Weights of a small GPT-style language model, trained from scratch on English Wikipedia.
Size: 14 layers, 6 heads of 64, MLP 768 tanh GELU.
MLP neurons of a small language model. Each row is named by its layer, matrix (up: input weights) and neuron, and shows model dimensions 0-191. Each number is 128 + 24 x the weight over its row's rms, rounded and kept within 0 to 255. Numbers have three digits each.
After each neuron's rows, "fires on" lists the tokens most often at its 100 highest values on Wikipedia text that the model never trained on. A number after a token or word is its count.

L7.up495:104119131117100125156124151135143097102144117169152104128154073148126135137100128131142128164137143160130149090132146169147153127127104107169133152117149119172094152149130213105137170146148156152157124146115106132094125101149128084080109154176116109119105133101111102128136113107143087109133143136132154101075129119079105124125110120149164116100097101122146113160106117129140102130139109124158097169152121126160129104129139114133153139120100102148141200154133109136176172163135129114169114134102088127126140098131137110098118121145107123154123147098110165090083140110112130144
fires on: "s" 61, " S" 7, "R" 5, "wheel" 4, " throw" 4

L8.up524:152101138159134142119151159158096089083123119136140123120123130131148155130096137122136152156097158085135145149085135142117159144148115130138102090142165113108118199118107083093113120111108122128138107139170130096132150106135149124119121127170171139142131101174159117138147117143166123099119125165117151111096088104147107124142104115167136140138134092115159137096115153108122151153102089128145170186163125152152124132115159100149146148125113092111106132163115111133136142094174123117132128081126125131196116101066160113129163136178104151110158110109140109109129134103108139108
fires on: ":" 30, " of" 16, " as" 9, " with" 9, "-" 7, "with" 6

L9.up578:146113138113122141145137137088132109108098156114146168134143115104102118140158126103170154137136153099170085104175165137132180126109131146117113142151090150106154100140110101114124118119145171109149137141122122135108087100166171099086167162086114139139144125123103097143160130186067122116146119142107153135154084143152112151110155115155117138101117077136122124129130116146123114130074177081102128149143153134133142115121100157101137158153118096103117136159154141147124140141116088111140133087166141151087108141119153104129147104128091096102106113089124119138166138126129163104
fires on: " D" 31, "1" 16, "qu" 4

L9.up85:088138125101164099158131129091122125081098140149161139089116118143152108172112139113132114121151124145158119114133171138193118153161088116124171166165136114157132143161136092158135138133148115123152166140129131117084108125106163110145132130103120136134117171143162126154122116123097131098114127129158104114100153125160168117133125115089146144111131166135105157111137142087135104168121087104125097154129125119115099116103124074097124085150124131147086078122105134120095142188102163151132135064164110112138136110140153146116156094153150111134127112098139108145153156143140154158
fires on: "2" 46, "1" 28

L7.up597:125128136167119129101129112137144141120138094142156141124144154129141112100116152135122181157120120136090126183082139111096108119185171153077065130137160162138129118132107152171155122133125102145117137100124132148150128105141100133117084147151125118133137110117106157098116146144129111170117123112105194135123172094118090121107107157114134159128131143174106145121173127151072126113149114125140107139154105095086086149113120098127128111138132109160125147122098128097164161159182148145135142122069097114163103125110098100087121103113131092114109110150116103144140110135145130156
fires on: "0" 39, "-" 9, "s" 6, " short" 6, " so" 5

L8.up348:110104142161108125099144109085122147144156141141104127137088120143135134135156113126109142131145144103151138135099084116115176098137135094092122148175123148171129092119093170155111159149107179104122122157122099132120095142155105131103115125088129121124101090123105129091097091122129138136143099140169142154105142145116144124159138098114105147088129136160074116098122123139146129132080096127137175099115118181125076092094122125094143150125156146107091189138131135147126099131156082116161133145143081144129109114104168143099133101149124156129129118158100137172141142138164151124
fires on: " |" 27, " most" 11, "3" 7, " first" 5, "6" 5, " did" 5

L8.up431:093063101147122140103112111123155133094095159141116070118157129175142105145132138136137135141108143159095121132133176188156141107153147119161089139132141112144124140089134162141115180122095127120182128121108118101106111138142119119082129131120123111128153140159120144131144183117118109092127116138093093129171146151109091141096142157155108133132118117114124108129139145127133133129105134145118166138132089146133134137134109119141069109119147146117147120123111154134083148122111115110124131118133132182192180161115130112091150166122134118080137082149171085147114163153123135161
fires on: "9" 29, " " 18, " of" 10, "4" 6, "7" 6

L6.up333:095095130143109130153146156100148125112152121128100106113122101100146176127156086117124131101101149148141135124108131122171150126127139112144149138142143114145170114147143117111138111124093131154102086128108172107071129155077094121121142116151163142094146114140135128117127178149160128107143116174198097188109140189160144141093093165110157130177121126085131082113096103112152093129152162110137124159118127131165131128137167143155097114172130125163134106142127114135117154129154123123116129122121098108178133138124126151140121179168121099123145102138114126112103145101109101124
fires on: " of" 36, " =" 10, " (" 6, "'" 5, " also" 4, "1" 4

L6.up39:125118175151149126130166164132127144124112131115118098092135131142134127166090074129159125110163101108114099118139161119138163100172133133165128124172127124112121082140121141170097142111123130138121144152130143131113099157127091138134161080115147134123124088161087103157081128140141120107117159179130112162114131138133106099148134111132143118158137133084110086154115136115143093112110130135130135099149158171061147099119125137091125081144145181143128125128128088115141131158125118158122079134155085120158062143141098148142112142130112093151141161097129180107110112118115113110
fires on: "s" 21, "'" 15, "ly" 8, " well" 8, " of" 7, "y" 6

L7.up515:122158115125131104122183157116156110165111142153126128125151140139160094077116108101165135127082142083177122126066123141144154138141111139140135110115140152143156131103141125144135127098084120090135133140153108113139120128124164144138140135167085165051101138122098133106133136117101113121163080159125162115112146111122141141153113109142126093151106139131130121112172094122159124129112121154141145137129137124041121107099093126124085094121111143132121151167088133139137154138156120103110091126139142122143160073103129144134126148126129124130108174162152155117097169154144090106
fires on: "0" 66, "9" 17, "2" 9

L8.up112:128115087113137114142083132134111179121124130121139166146108154162170127106128120119116123134134115118117131130111149124105107136151109137132133107092167119097109119103111138129109166135134115165135113129152141138118157148115152145116134133146158131109089114183130075117131099130141109132197171100119125158127159157127110118132131122157107128075159087139149126117129159166143120144131131119156128130144133157134089132102070079132123155128071103181121121143157129100134079147180117093153163106138106117153072096142178141146151168126095119133135105117108115139092141163081126088
fires on: "\n" 45, "===" 27, "throp" 10, "ron" 5, "==" 4

L8.up269:137100106096152134106099149166095151182116144145149154144107141119131156102094121134127127124112099170134123164108128155122174168155156086121108145104154150141106179085116149100096082164152090100116166136129160141143149115145143144150125113114111131116087151127094114134090162102109174116131168124127135100103126146098150147141089119084122124111149119127100129127144144138123134155135169130145120132152082125101086103112080140134114133136103149123138147138170138111158147122071145117119098121135132122131177104110130157109137106165135149157136156150125148171071140094162109107
fires on: " and" 48, " or" 16, " &" 7, " p" 4

L9.up386:116117092146119119100124175111099121120146157125143106174163124120131128116087133105131166110082113140094071132113141136171133138105110143140136083113092155164139118125128139091132149131158146140126172143109103121129112141139102132100107148166150099150141128161155138124096161136155180152120133170140130109130134117114119101133160114116156147119104133129152085139145111105131111086170123110149094053117156149157142119088118132156093078177145108163134162127125134157100143164126129142121117186094076161108104094133098115122109102141120153117103098139117122146106131160103135124
fires on: "e" 18, "s" 17, "de" 8, "ud" 5, "d" 5, "es" 4

L10.up183:110124141127161136136139102141135143159167137129142122103142189140097184145133152124145098180124136110131168128119164093157096121114130088101156104149128108134135152132101130119141144141141132111152134136128127144117103134130140146151087084125109114119111130140104072103123164082116126129097146171103112111116113164114089085140132138136122106119133166158137155145081092098091165160143139148101136099101101171107120117172176115097091147141076120107147133142128079107144128119107125139159122071162117114103157179122128145122116164158147113151134120109134137155110137121170120171
fires on: "-" 54, " (" 42

L8.up527:105149182174114143119156094111130123124102154090143148084118067126126129145091111121104127106122150132111114139097118166131153110148137100119135173118109097144114105117134142115140112095124090127115134092133123152115122091137159131130118108125143136121093122150135115132055083112143154121155147136119119154136127137099181129198102153119141193157087141098126144137120160102145158102152138121100106102158111133135145143115103194164072127131146139150133135118095116155142112085118155127126174092136188128144133119095141100150137116116115119125094148139109144145121160131128126090
fires on: "ly" 31, "y" 14, "ing" 10, "t" 9, " and" 6

L8.up142:131085104128128103127104128098179114128185125143169104095120095133101147138148135141107149135153136129113136088125151129153114098139107130149104119106075133129110137164114134128163123114129137090190141136139126124140063112132096114108123109130115104177154094139109102163125149106119119132105121119119116161112078138102116090097131155118109101104098128143110129139111092103150159124161137117151145155167141122120145103154137086133164157132136143155172184157114131138102170133133088154101099116066120135111110110155097107169138159114148142103140130128101170156099159110143120090
fires on: "s" 33, " " 20, "9" 12, "-" 7, " S" 6, " F" 6

L9.up729:158177152139181164087129096134146120144114088143145155105126098108120127118093158132133187123166138107188139136110115106115119151102126093123148172145122157140099121144128094154116140155128086112172157127115144091119125073102162116122124109139049098097122144123101121111078124174128106114154111139172131134135156145114150129110109138128155155132167104115096114096114100150123114139100102141134121148122119135113140168107097106168145136129123118094125104127116159113130114135124143142113119099138112090177104172192134122114154131152124094092157111141120116138148129118126096122
fires on: "0" 26, "2" 19, "7" 14, "9" 7, "6" 6, "up" 6

L7.up115:156163136160115155155125135094126115151148117099118082070124111106082101196116105127102147095159155153144120117097118120148147100119144089115130122175112142159186110141101161161116095138142087137096127175077101120143138132117084173123144107121140141127155105125107130126128093117154127121140112149166154111072128146133139118124156119132102125130146154174136138156136162144139122142096116135121117080135101137127124150110095175103167160109137119110146156098115182114105111155166132104134131125127144170092113134113134125167139123141086137135100114120162105135119150105098148120
fires on: " |" 27, "." 15, ")" 7, "==" 5, "k" 4, " University" 4

L7.up158:138124104133144123122162127064111173133125138073142127138125097094123147136110103113135158141103109136081133140114151112092134107113090085156125105097115157107127137135117132106126124114148159126112145175159105138171132134133143104149111144143095120137159158172133113107151146106138124155143105121121163142109106152092162106127070141144135128121110160137163137126136105094139177087095088135125167172145146147112115114166089093159137166085132119136110151141113128142116148133112143103090157125142184120082094098131124138169134164135158148090168147126158136114086138114170137128
fires on: " " 45, " (" 9, "Ch" 7, "\n" 5, "9" 4

L8.up175:126128134174142116147103162135124107099058137171135108094092114171121115109134125088122171126157149165150137110127137165156126163116164126128131122114083198142123126129150146105119153131123163075129135091137141151117100117110121148111113136175106126109090141093151111144118126145133138102077136132139148114083123143123145133096159163108128137143151176203151110126141157134112125076171125140140111111125103127077151108124087190186097107133108139126134113144136105143115123126116149089135108132105124124141125168108116135116109138155111108122102126146126131095145106126122102145
fires on: "0" 16, "t" 14, "s" 12, " not" 9, "r" 8, "re" 6

L7.up161:144110089110155096140140105124116146142142145116148129147116130127146124111126102137141172113132144114100123168150102112032137102146136143091102107128146130157111165089140137099085157121149132143145134130143154122130124060103136145135113139100120120108118130109099126097180114124148110130163110146139136103155142131149146069176123152129136092131138167121125172130106144134103148145114095091125112158123171148081102108110094140104114089122072108143075085169110131162124153118112129099126162143147128139115126089137172135153140125123128149109147167103125141153152151149159141099
fires on: "0" 46, "1" 7, "2" 6, "8" 4

L7.up142:173113130127091122174130153131095141089150160128135102095136088141135096116121104131142164169152144170127130126094133127134132145145126081172120110143096122143125136153120149150162124104095137098109089132152169101134102117148164113114143136155148153117115135128137138150090122107185075098096131087111119142091130125162145111124135125125126137116101128145168126108109089145079145133119102103114137118122160178147197138120088171099116119127155110131129107162115133169122133117138100065149094121156150124115154119132092124137121101108090170140152068150117146120118128133124155110
fires on: "s" 40, "0" 7, "g" 7, "en" 5, "ly" 4

L8.up324:122138135114130165141093182126167079180150088150130093162154096101092061138132131114135114141173101116100123126102165149166145132106139114142159088101104074130176130154119112160111133099135090162136107124120133123115118159159118139105146100125159153159153097147114127086118103113155168145142124113129097147153155159102116115133076096096123113128111124125138161148123127121177128116125147138124112146122107101150142143148096153118137084144115112126152106085160164107108152114147109124125147119168163162143095132128138168152085119149134131110130121119148150111127153097135131092
fires on: " |" 43, "\n" 37, " " 7, "." 5

L10.up294:122139107128158124092144167082141166105107193117155133103133121146070129168083142126134161138110135140109107114129144120113108146127150132123110092113131082116110133107117102129090146114118106094140120100128140165158168126127144142129171109138133143096145124112100082104125108145142098120158127118114157148117132133132115145123096107094145161126125120138120102127077099138161148115117152130125159131130153128102167114076121179118119153157153162132143205133177095122145158123093096153105132128180106134103119073128170131153130141163133109089094103115136142123148145147101137161
fires on: "1" 46, "y" 9, "3" 8, "2" 6, "t" 6, "th" 5

L6.up133:135118124149147104080219127133148156120167119085132083123102152123096142133141128123148108096164102126118149126145127127139121146148150123137131157136156150114144137128109119114117132116152143152110117142166127121084137121102135079121161113100181145111135108099139100119126127081131139150137138098107135142113172151111112079104124134110099096165167110152149118089133128125131112185105137109117124117111165096129135137164124116156117131135110104088123116113138103127166114072141098118127111108115142184138103097052128163134095140091094095114119141134132143092124185095125117141
fires on: " in" 37, " over" 12, "In" 12, " on" 11, "in" 6, "to" 4

L3.up748:159162092126097139151073104133143100119131168120159133125141157121104075148128127144182085090127150131141081153138162102124084134145134172136145148097167083133154141124106094104156147102110132097107131092132124163095115156118096133105133120159133126107136091130162120144157148151132157154131113139124132171169130142143131132124134126137154143121116129162124089152138151130166094144141126122186126117137113112140115154069140151169121124153082148128133134129156144154110140136150124123110129117104068106133067137089120161136156166153123137116109087082114142107089126116141123135
fires on: "==" 75, "===" 17

L7.up477:125136110131188117127151145102087160112143161095127157096111116184112158159110122112121094112120095162101150124120168127117142132132117090124135134133127125144113123117129134157162126134104094129118149116111081068142104138133133143127111069119107118105167141137094130120115143136171138180136103163104131137108132116154165169106121137096124120124101101120177127143105114120163159157091133094106160142120121134138127079116138140122120108112104118149106151145153154095116152112126122134124118160139152198140167132152074135110107126166157154123161075123165114089189125122124129118
fires on: "a" 39, "o" 11, "ta" 6, "the" 5, "as" 4

L3.up172:125151095127132096095180150115147120095157160119154141087124156119106145116155126146131143143164136119154112087127159123166141149143119114132117146113124139140135161130112162142138086144107091120152140102139116140117047107182143121098155102139104123126127135156143118081110125192109113129160092114127122158144129151149130077098124113173138117153140148151137097123102142119122092109124124106101144157136113129098173107120109130123119151174130091123124149152142075126130115132058140075160152108130098115163138151123101115146131139120132119137120102189138168123150132102138087095
fires on: ":" 35, "u" 15, "O" 9, " O" 9, "-" 7, "o" 6

L9.up388:128077152140141091123146086103120175116113133144139144070132112115138171166142132119172126144128151129132143111136132147137090140159114150181086132126128165142127050129125125163133112141145111121119140118135128109119129069129131097140126132122114121157083127176132127135095144154141138149126140038087129133151136140140119139137109148100136132105082138142097157160122118132187117164162133162176075146154123144132130133133101093164142130132148164140107110103118145107123143111136141107106106118107124078144123135126124138139131127098163117087101094088166117155158110133134130119
fires on: "3" 27, "2" 19, "7" 14, "4" 12, "9" 9

L6.up490:101156161143127167117110113143149108119154099085107132100122154123169073161157111140113197172155096104168109138112137146112103130126146152149124126096128111114128141142149095127168149143093129143119125115094135099137148107151068083112114159173157103121130113129123139125110108194161114103137165120139130117104155112142114144080108137147134079117144103165108113115148133134105124120129140112135148117176106098111126131124152146122107153148101134170209101146134111115127146175100124132127147179148156144139135126153119110142106102134127105120110122087111091122159143142104117114
fires on: "0" 26, "s" 23, "S" 9, "ator" 4, "'" 4, "1" 4

L10.up381:134075138151132153146127085138136166151141155120093119129165144136140132091094135145128088129126110094129151117108117166119166125148085144128122123052105151100195112149162127157096120126115132086142111094139160183152123153124141139093104103129077102144160125134097127138104078149125139092113145127137122106114130116130136086168087146129070136154097108116128133106119165119093133138118119141114145107114162143136138150105106134112102169126101085152104159113131147092122154095121143127144128114105176088164130102116103145149144126153117124138132105176132123154132172142124123138
fires on: " and" 29, ";" 21, "," 13, "1" 12, "/" 9

L6.up448:106134140123155147133154115184153175137123119099109089130181091170129118153161133081097116126130114176074123122129134090145142123167130138116154144147128118134144125154130161106111132162135095133083123155083127147097102128129135124085114107157137086174137142110129089151150101158133144131106131092116136148163111121126124153138133120099127123116169073133160089087101151128111099105110145105129120177113180183125119170146108136134126143084124110151110114116097124131147155117104133127116129131132090161110151081103157140122112124083102126106120114156143140134109172100121157127
fires on: "s" 38, " of" 9, "t" 8, " in" 8, "ing" 6, " is" 6

L3.up557:126143102126101126101113173118127152132170093121110115107078096130131166138116130047125157137111144148141123093091109138128140134136125133108121126112108159103142140124140090135120110100119151158129125124175151114136132120118158101127118121113137105168077158092148157135147116174114113143120191150104162136147163123147120095094118149139136133112148109153156083133161142127098133155130115156133157131107129120145163087153095139126143102124156144144116088097133165131190120092140087113104114132157133073154100092100125180132169121148137150106095144113098125105170121119157133147
fires on: "S" 37, " of" 14, "er" 6, "1" 6, "0" 6, "ens" 5

L11.up490:134110141161128085131119138062137096128122116117127139145105131113195132135138120109137126084147123136129107145148147107167126118156167112117130107079097122142131109123119146138108147148116135093111125107147085096158140149100141150141123144126092107043136134097109129077101107150104134140135153142107139135134118141089204092139110133141106131106110126137108142155104161163141125119130120131105148192135123169105103138145137126153105116138119138144118088146120076124140137105135128150134167139114115157146114123100110180114120138102157152143171152172149138196107155166139121105
fires on: "9" 38, "8" 19, " pre" 12

L9.up35:123142145128137155132178161144134126082141123103154118134107135112148132126164129108142097131097116139088122141128098141117124159130134172143113133157205113138122189130145105108146108144084160149076131191118132099124144105127116126140137123129182140158132108164085115130133145130159181140101154147096132117122142124137141160068094131094151075121140111155153116139124099128106129135114149110124151143096139137142152171080116144135142112133087126096082130172114134118165154099114098140115116115091102092138119114097171133144142151129098141126095108158112133121098117122110142081
fires on: " of" 30, "ing" 12, "|" 11, " By" 7, " to" 7, " From" 6

L7.up77:124126121116124117109175126158122107097191122053132127096143109107124127131171113132126140157109134100075131118097154129097150152150125137154139140173158102090105172131133135104136167154146123114127157149163104128119122095137156117093141119119154139133112118093112158151131151139126114168089135108093154130152142115155098107095121115129132141096143152132127153121148164130116177147132129150085129113137156093145146115129125126172148094149173162096103106164083098106101103118138117088154144114150124126156095079044144151114148128125105119126125109133121098125121108129111155094
fires on: "ing" 19, "with" 8, " until" 7, " as" 6, " after" 5, "and" 5

L6.up558:106120100125165118124148174057150147132137136133131124110107144137087113121136158122121129113108127127155107153136119129157145118154139134181143104180099119109125111100103166159103140115096155131120146107124146148133173084143136084129126054090150137134147109119128103112136153141090115121102114166145133115120126125109100124083139147125121146173141147131125150130160142121132113137091117136110113132177167122081179131152122114139144152121154141168114123117113086079114124123156059127168098115160121122081091109125114125131156150133136092079119169130153153161090126105119137117
fires on: "s" 17, " well" 15, "ri" 9, " first" 6, "f" 5, "so" 4

L6.up3:113125130111119101136103081147159163127149179132082148109125157145121109109106127116111168119136128099188149144127113112120114132136112115082144132107128100143156129146137150092121146099136094129131147131123121149116146145141152134101135157109118137089133129180170119123127095174121081149125078128121141138119122138138111089159046144190133122078124153158149101118119133173152115121130134111125151129118109083159106140110103106107161163161099074175157114130140172144102134119111095147153118129133137158141159152130131121172110137125135077110099122114117145171156109141128128107
fires on: "o" 18, "-" 18, "ine" 8, "ot" 7, "po" 4, "f" 4

L9.up691:123137156128148146113154161122108094122116160129086147131154133126129121170112149132168135084189128086115127177134144097157175096116083138133088123087118124099112157147140126095074126119132135087104119116132122145161105165109159121108131097159131137101096133152124151151151100148139179110126134110139129108135126123083150117119136143178130120148073145153140105116111153148170127148161158139083107106125118168155140128110122142118102144139144117119112148096112134147148094058160137144158125116130144106141094120136072112153121104124113143159131109153102096111145132179093113107
fires on: "s" 23, "ing" 11, "/" 7, "T" 6, "ti" 4, " and" 4

L7.up571:117162137131122130150136126153125097105111096119115112095164124081125101115136124089126123140117159120178140113147109138095140127116154105108154118142125145091136128118147103132140113104098147089124122156138093157078145119110107081123143141107144144180135088159098112168139115187132135107122131120136147156186094115078127100124098139114143065137149130145176128099152138161140141141115140156157119107097134119130122119115135147159144094171115145137083117137125147099120143090105127118159113091083104143129089135096153149143144157113100093155116172099182090146171145148118113125
fires on: "al" 19, ":" 12, " of" 7, "ous" 7, "'" 7, "ing" 6

L3.up688:110138166097123136102126124097142144136133154152073147110118081123124101112160184120171171140133136136129149166142097094133148131097110084131129149106133142099153159107137126073151156109142118117162132132122123084158147125083166125154127126139135117135135101090176130143103129105120130137148137127130147154170110154132126117085155124069137127125116092124135123126132104093149118109126152127138148141144126143103135105156085159123174092129168128124169094127115160119142125085080128118153137109144109106090123132101155207144138142142157083093151139116081134151102133118101128156
fires on: "3" 20, "1" 18, "2" 17, "0" 13, "8" 6

L9.up105:113115151119126143101129172122149134090090125105111126106099129122153120113119107083096110127131120139154141105120144135162150183110157171112120110111106118100130121163121112155155165128112130111145156128144171131086110159165100090074124110101104142130113060177102107129130154134119109174155129180134110160098134157148077098131130121141101146107077123140113123144125150158176135132107139132098173072141149137104147121088126134157123116113102148106136145164092129125134128142102103108148130115129132144170171122114100092140141139159096097170124139120092153130124127093152108121
fires on: "s" 27, "day" 9, "–" 9, "-" 7, " only" 7, "y" 7

L3.up428:106150120092117101116199143134157116112158142115130151123155054119146089089139114089136112117103151093162090126106075168158166157110126102139143157129130141167120119147137154142136119110129135172151096168113144140119139130135129126128144136112129166163094131110113142103081122091125157131131151150136083147165145181100101126124100124098069113112106132124117118104138183110118103156171154143144121123151133079133100115121140138083089126116139130166107126132142127139153176101144136131148157150089126137133116119106154133143120121099167135096111108118147120114084136140131137090
fires on: " |" 63, " " 23

L7.up253:146149111140106131120076137103122111146171122125155113135155141100123155174113145120142113118091112140110152103138117079157126185141123095096150117109089098158150170123100087144131104134093133151107152124132106115116133111119124139141140113154124139110137175151078147093113114146134148157136149115085126118130130133131136112127127112158152136147116177080124141163116102079114177090110120145103135137145127137091117089147154107109117087163118154132112148106044157120130158118140158118161111180134112147129125121122092152141144171101203128136129134137087107142142111115114132140
fires on: " at" 40, "9" 19, ":" 8, " height" 5, "um" 4

L8.up105:109121116160175106114177115120138108154148121087131099126175175097077149160171104136155107101118132119123177128163138132110154130132119169125085129128152135152120150149111115113085117154129141089169156134104113157147106111129132128150107136110179126110130109150087100137121141117142204123150124146080152128143142152123092133092131146125086172160150123133140112142106106116194115133114095101117174088116122113118111115120131102165134132133118129093173111137100075134141130116120169119137118093111137105151130147101180125106124134122105087139116110125141115113107141091133125131
fires on: "/" 20, " (" 17, "–" 15, " $" 8, "&" 5, "-" 5

L8.up210:136118144174110109120144094147139153159118160129154096150109096139106188106107109146163095099158084178133156129136130157144126159185158108113120105098108183106161167141161179105116137116141110085114152135126110112104111120146140119109087097137136088101152122116106106123064157122119110149110098151119152164135112168137106116136112141123114144125200094118154125077170122153110150132165133160136113138115114125155150141097115155142128142113089151131150113130099120127110157108127125107129076166152143144131112096083112117135146121112125161111120144120153124116124138114102123124
fires on: " in" 19, " of" 18, "in" 14, "," 10, " (" 9, "e" 5

L9.up74:107114073101132135085134125139142124104131118085168164102142131091123125139134105151099100149125143138148141099121115105152117126137124152099138101151137117126094107116146125132107102096093146146179134144111108135135112152119147132126153141102154119153088124135130134142186065155120152106125083119129108107142133110148087124140094143120135154104115118167123143114179121160142148112162147110153156115130143142091169111127071144132132176141136085131076140132131152164114135112129121043127163143129119154137156124101177130117128116125142153095115152122158121061154145140138172103
fires on: "1" 55, "2" 10, "t" 7, "n" 4

L6.up251:123111090118130090121139114112152123171095086129122152113122108098144091135095139100118169140158138138143100130091137107123164093145161130117156129122137118129118090169086148097106106164140142113118180152132115101177125133122154148153162074109098119133160103162098156116118141154166115122125156138168168136142122145178117125120133115091142153142175090096157165168182164175131140119116112119155107101076132138126138109140122145090130151120164131132117156096139134097131106172147115110110127102094117136125161141140132141116115171135140099102100127138086120088130102110139114124
fires on: " |" 48, "K" 11, "k" 11, "N" 5

L8.up65:100122114160164116134141101208153136171129121158120121125151136145143119139111164132136141119143112104162148124112091121135158131158139132090140112063110132090150137126112188118136132099194098125097125142155143143123120114098131128147150092135138114100126127118153121118101142138092141151159109090103140122120099144145084100146099149135126114107107091125176133139158140102122132117112133169086090128109150120154136136082102091150137110140123097100145113139144069117164137095100077133153143156146132134135127114098102175127139132104105123138184133140117131152141143134142115061
fires on: " is" 18, "," 14, "ly" 13, " not" 8, " also" 7, " (" 6

L6.up254:136153110141123142127172103135151096117111084127101120122136135143140138114123118109140147112098112131114139139145158122117146149168126151125133104148070147143139152118102123144095123126099120095111116155165125170106102192119093127106107142132137118110140095140090092081097104131092157161143151151070141128171140157134116121152094147167118108069138125093130136144102131133115101130128154103101145175098155128123155122132123161144117144137088124118144116099165147141188119099118108085175149101114148167118162135091136145126109105138078108138150149119137145127116177094082156154
fires on: "S" 17, "C" 12, " pre" 11, " Sa" 6, " Pre" 5

L8.up383:127121078135128126081114147140139134174120177141115137135171129108121109120126144138131120120135166149145136106117138136158158082084146137172084071095114134113094123123186137145109194110142127124090122110096103113141113112164137150117089062128132110147153119152108112138123094161159094104087143164114118148114138133146125154139141159151107117091118102150135113119116109119159164116140181138151108138139114148147125087136113121114098137127141152153143115162144157138163144126117089119111150173087147138127154153120095103152099139135141162089123127112089122121099122147072151117
fires on: "1" 24, "0" 13, "s" 10, "e" 8, "phy" 5

L9.up692:144142118150113198103118112120158121150136109133116116122141100144101136167127090124176179143124158116136101166118130120153157141136054157151144117108168161128132097125121142109120166091092124102173079108114172148133132090157129168136120092142173152137155097096124164099123101105144139137152148134145123117128129136125132117133138121082119099119131117133121100122168084128125118131126151161097113139105133123153138129137114179151136141132093105151130093155150114107061099134119101097135148124114128136115112095104146110086096137121103119122138076174095156134080124125138139112
fires on: " " 36, " |" 15, "4" 13, "1" 6, "0" 6, "7" 4

L11.up272:124133090131160118127106117119166120121099100163166121097111157136105158120152126135149077100134137106128141128100125104107116120111118103107137172168130101183106125124135115129148141124149134099185150157111095138104160115160201100127152107161132091138148085157142149184143141133136145070184171146148162123139173172158126121143150100097120143152118134157173133108142119129132090140114112124069093154139082124126135170140097100140121118135132123133108137132084117143116094158141130117095115150140158145139151118112152111135108119094151124125134127144121104120108119129075129143
fires on: "1" 18, "4" 11, "6" 11, "3" 9, "5" 9, "2" 9

L7.up316:122141130156145110135193134141123173127111156134134098139140116126135125186101133129106133156145163122100169140117158118181135113150105126091087137155139129107159122168117132127129156128130111076099143134125118147105100074081121121132092119122172131119126138125136090118121171107121146134144138154092130106149135142181074124091118174160128168116148172131106148146136111124101134155078099098109139100104124123105139089096153145119120124164114178122141128120096137085097147096107119118141084127110105140141125078118140135125105105183181139129097142171124127128143138116141133128
fires on: "-" 60, "ki" 5, "'" 4, "e" 4

L3.up691:128150085131127108152079162088128133118153134093115123130174146130171113149141168126145111146127101143112195124116121125140132150170108128098122168120107140136128142113090145095149136167168107123092144165131138149097110124147131165109119160154138137137070084131176133113161136123147083110092115151141116129161156148086125121087103130172116136177114140123119111115121128104143090146106126160121147151104106120101144134098112154149108117132118104145139105115130076156132130163157113125101102089065110144166109153151122109117130121141155111094108146139124155117121176168124154098
fires on: "ro" 26, " \"" 23, "o" 11, "e" 8, " Re" 7, "==" 5

L10.up329:123139097102134145131174133157157136107121089075125109104151132129131152138153135074099096148169123143063130129121161090134099089147115120133132132116170124147128114109142133114090140121141152141130179124123134135120115147137116152120098116116115120096150133099107068096124137113125140160142135095112167094155177132134118139121138128171136118105104155090101145170157155149180109142148126128130137143122089086122095099083088168127161130128188114109143120112143139144131154101111149147152112089132126115098105086124135090101126154112126148127161177077144102094121138126147119136
fires on: " " 36, " \"" 10, " (" 7, " W" 5, " Ko" 5

L10.up145:129133114154162146153152172101177105101120098102159114101135143126141126169117160145117108141134168148095096152115101117101074113125127097111127115114170142147102150161146113119154083128119176112177125178120082166201117107111116112111087136152118117081133119111149110100162110094108137160113111145109141113117136149133126102110173120140135116090085143115156130183101163115120116123147133124128130171100110123129150140162163126119157087159139139135141130148094148104135147140117147173134132152095147133081102123084127143129112146105140145137126152102104094143154119129139131149
fires on: " \"" 51, " El" 4

L10.up228:117163131162192130151086182093102144144097091109111146087151163108113136099108141136111121132122114132147104131152119137153100158179107103139086133102131113146092166129134166140100123112064098116132141133134104107118121098107134146096124128153112131111117104107129130110136112066133107141147142116157126154119136148102141148117122119118112116162146069121106129125141106148119087134125142091128130128116156152141104091155150126168097114058091148126112150094145096121121105138113116120122110154110144147139083111085142124110163144104157124163134166112110145134111148152128059096
fires on: "6" 21, " P" 16, "8" 11, "4" 9, "9" 9, " Votes" 8

L9.up163:129151141143134162102134147162105099132097155102104186077144137144108111168126102117139128165135120097111163091102148136143108126112137144125127137080147185168139163117091104132159125122086121146149126075120104107147101117139124088189136090087138141136080110209110129137092082126121142100126133111107147171097137146108138127131101156150112149123148161135127116080168139136099144161117178106122145104129147103125126172115139144145110136130140112130115119147147116118140148139115149115117121113094158157143147130143132116103147119150130121145103110074106105162161136123092122119
fires on: "2" 36, "1" 17, "3" 15, " and" 6, "0" 4